Weights of a small GPT-style language model, trained from scratch on English Wikipedia.
Size: 19 layers, MLP 2048 SwiGLU, vocabulary 39740.
Training: 1133M tokens, 4323 steps.
MLP neurons of a small language model. Each row is named by its layer, matrix (down: output weights) and neuron, and shows model dimensions 32-287. Each number is 500 + 40 x the weight over its row's rms, rounded and kept within 0 to 999. Numbers have three digits each. A neuron's up and down rows have the sign that makes its largest values positive.
After each neuron's rows, "raises" lists the tokens whose logits its output raises most directly, leaving later layers aside.

L16.down748:508452443546518508432435515427486474506469540506501532524512550521500499515466542441496515545487472471447490452556515519488497414514512530522517435487493500514525422414517553478434529469459448530511520487473499446512529485544466479467511560514474564516526568522501609595561422535507488528497546549426470501506558520467556467446501470516512521512547513483475559508489476537528485458456479488529573435500501509479497499503524515495474534543493501494401458486429527503577435510510524476513460451480477495547529539479506431427546496509468552520478525435478478563461547486462535510562490555488514540499493511446575489542477570484426516490521523472481489476550484485533498543427508452558389467469479527475493530485498514467493429493553523511452543533483516549489497513523485
raises: "ient", "on.", "one", "ond", "ons"

L16.down430:534505489454466523428493519504502488486467464503450502583495468565501506523511548579467488468432516578550515494580477505519492511550482465466531457547491615487524507539488488424505487468511522391571557512479453555482498573509524457475489532461488512510479558518446484507573513518527533526466458512531568486436510469528397457531501522564563518512442499577412438480506521470506410550485498519483437515497498506470480454476501528529443475464501549536523469464488500514534508526493497478451488529496483461485520561546468512543561493476472364482556521511487543457523484506520436492517494439508543445480482516543486515513487491453464573470486473498525439509511440533480510451500514424463482522595527460452536479504508481541528471495479427506469516498451461520515477440482416
raises: "s with", "s with a", "s with the", " with", " with him"

L16.down500:584568516481513549454525510541565458485517470526482526435490482401463514505512583453503573502538522580465405507386509520473507510459546461512589484494507493512462562503592504444489480455513450515473472542479524477504536524461507473507395478492533530453489562555514537506527419484533438567486477553549558506460520512483500555586463530535464591438463474551503491485510537509503435461499533536572499514506437482485514514522493507494469411491589515471468472490514485511500573487493513475544489488495526549476553566465508464557511589589522446487560488480457515524469533504549519558481375516517505531511523464509498511483607500543497551492529504516493462508520492514489500543502537514515481459498534516581522546503526486530463528501539453534541461458485414534525446556525520
raises: " to ", " at ", "nost", " area of ", " output"

L16.down2038:435461487498475434545463555467598457513593467506439421511538500487500476494517503559507458473499543497460463531539475522490488536451544510508464494511566492544455437519541426459468576548504460534508598533450487502558514506575467565496496546513549550450548494486514537518497448531480532469483473532529493595460533449571565490496458571435522534555557479485473507476569501511501490519510543417454492434438544564474514497528548517554524541501516523550462513530510506426514547461535502469481488483435485547471530497490601626479462548542532389494472452464427530477492506504495502528452502516520455520460467574469486579411608594463416496523495448513449527494567516446452512570538521472553561510461528479483474521505446587422510561466447460505496505524504460511513523501508561
raises: " April ", " January ", " November ", " March ", " May "

L16.down322:539467519497465473532486534539476465519492490464467556484498411504539495551501531516484502485556574503522453489551465436510535436485494472530434552515487501434572523502536555437463432464498423455478572540488548479560537499413507505521488516502478558461499530477528449480555505485500555485479482467523562531535503527510491466593538491576461461451469548528493438528475519510495436440467522517502462529509435513464518513580489539524492476521482479512517516474463547513487553455485515445524578517489400466479485491555538540527488484567501574521378564448529539526594495537411522448502492552495567566487525515565470477487446523491389461549498520481498504483490453587514522463546467477500513458555532510441513561516492507411496532524525434471455446497543444503515502526515544
raises: " may", ", or", " or", " may be", " must"

L16.down546:419488493410532495442454515479527523501453483527482538535545496464501510453473466451482524490513492483467540495496495508573437492450434456435557535522589491487484477511478492457588532488513460494512449474473540472562508458527497460464495428453495456474478495504480563489530494508500525541527524519516466510549490524543541520447455489417526456471539525519453534499397483499515499475467500457514493532553532529479426467503525549525545566496510466475504525525452484464478515476460511498550543532489473569523464456500505546541503535518396442422467512460463516489455473529454487514489503485480507482550524497487471475437474571491446577454506468523447534461489216491490510478483501438507457546444460487463484424521470572463532499497514424486477455527547484512453387519452484
raises: "975", "974", "973", "972", "977"

L16.down8:519439495476428479453502458487565506494544555530517516467462529529538472510482563509451563500503510477554488582541491485512518445497514496579511526473438458459533533426490520509470518601460511549526521455512505514541446544530465501518473500503457505525511527559516425499481456489510516520539503435495518513487486467502494496504509492473490524543480506443471474458463647561441466562542409517447528593555516542537435433517549498518539464514507515482473595509538474576538569482514463566573523540533481502486513547459428579542559534525438359555604493467479510541486540459510489529447440561484513470476531537473488566526535491463445420500548472487504502516487485482538535531513498471515465442449505544517498452448474530515522488526474532479479580596505468488474535470459561
raises: ", one of the", ", an", ", n", ", a", ", c"

L16.down1903:495473439472531458525589556523475511459439566523485516509514477475468548526533490442472481507517480445473493434537466466573469502517424483563466503532415431521504508499521445508555542542482438541574466482470531424509563509526519479497444541535551479568459490512510572512516498513522561491507424500430538511435479504564527495511458537495469478486484484448513566465500487445519462505437523530483460521476490439537481467470469505418507529531519483547437532468519474496484488524556477510498494509536471520523463536445456502496462520459567305577519599554515555453541540533494559505466526454494452513537492514466450552439496442482562500504551482494471520455492617525452507512551537516582522437449493505488519472492466536443507490516498513510544491482484512541485554481526454
raises: "ions", "ing of", "ions.", "ions of", "ings"

L8.down1361:468457473468467451493552479557560465497533448529436504465560508455509434537458531526526509502477516544521570510458489498506498480602471497543557484505486443459519502562491485470502458545558515405496520492458438441515511473566589530440454458491532466514555521524407485538499440496483528452512491486542465471501476501468485548523491545518523514532453467535493504497463514529529462524564527470517483484504458577518495461531467480391571455461537550434493510468409526463554457468570484508501557513417527467513472505521448474435519486475512547489519471440518498577484518462545522550546473558428508533439459494496542534493456475477434548583573522486445410472503447509499473465461503496481502466480490520536511570427490519514514432413465490483531525531481448562464468444440498
raises: " and a half", " long", " ag", " later.", " later"

L16.down1165:567502484555435486476527546524513512489588496448476456519508590417547518452534501473517470505567443540431424499448560416505537496558544530461519492444609488574502500524473503579548532422519503499559520532494480590480503495551452507485606525499490500492476494459453460490524470521558491449428457484447551525506544517543409446511519490525558443561436569550506548512509525536496521439473508510632504504449492479438437452490492487496529536495495486508494532552476501545502558548485468527479504458436464483483578503432506421529459467471489494471554459536459463486497470562487479576489427438458476485484505503475516507482507520501451583543507441425477544469441499531578511471549531454511499478519460536478526546472466454516477517562474506528491505483453483460481485512479552
raises: " in", " in V", " in N", " in North", " in Ch"

L16.down1323:500494487542503447554506522522453497492501509486513457515571509496492467494466472420472545486486446520517517524515562488492508519359502438433555437524537507458520489501539503488485522546486556442475569509522507469449549558580452486463535430517554456522442474481487631504476540619462504492539470484526547544459531511492526486510445532514534567417492471465550521535463528477546533502532484418490476486555475463473536532539491561501512470491557532540486494480543455557514511492551491583507446508459475496463489457526475511508575566493549571512514473566569457516461493505460502505523492464581557514506578468489540563468486467534523439468541507495499509487493489509489423475501473597483458497571586489465472454480473525464491508460522467542492507490535505546474536509463523
raises: "oe", "o", "oh", "oj", "omin"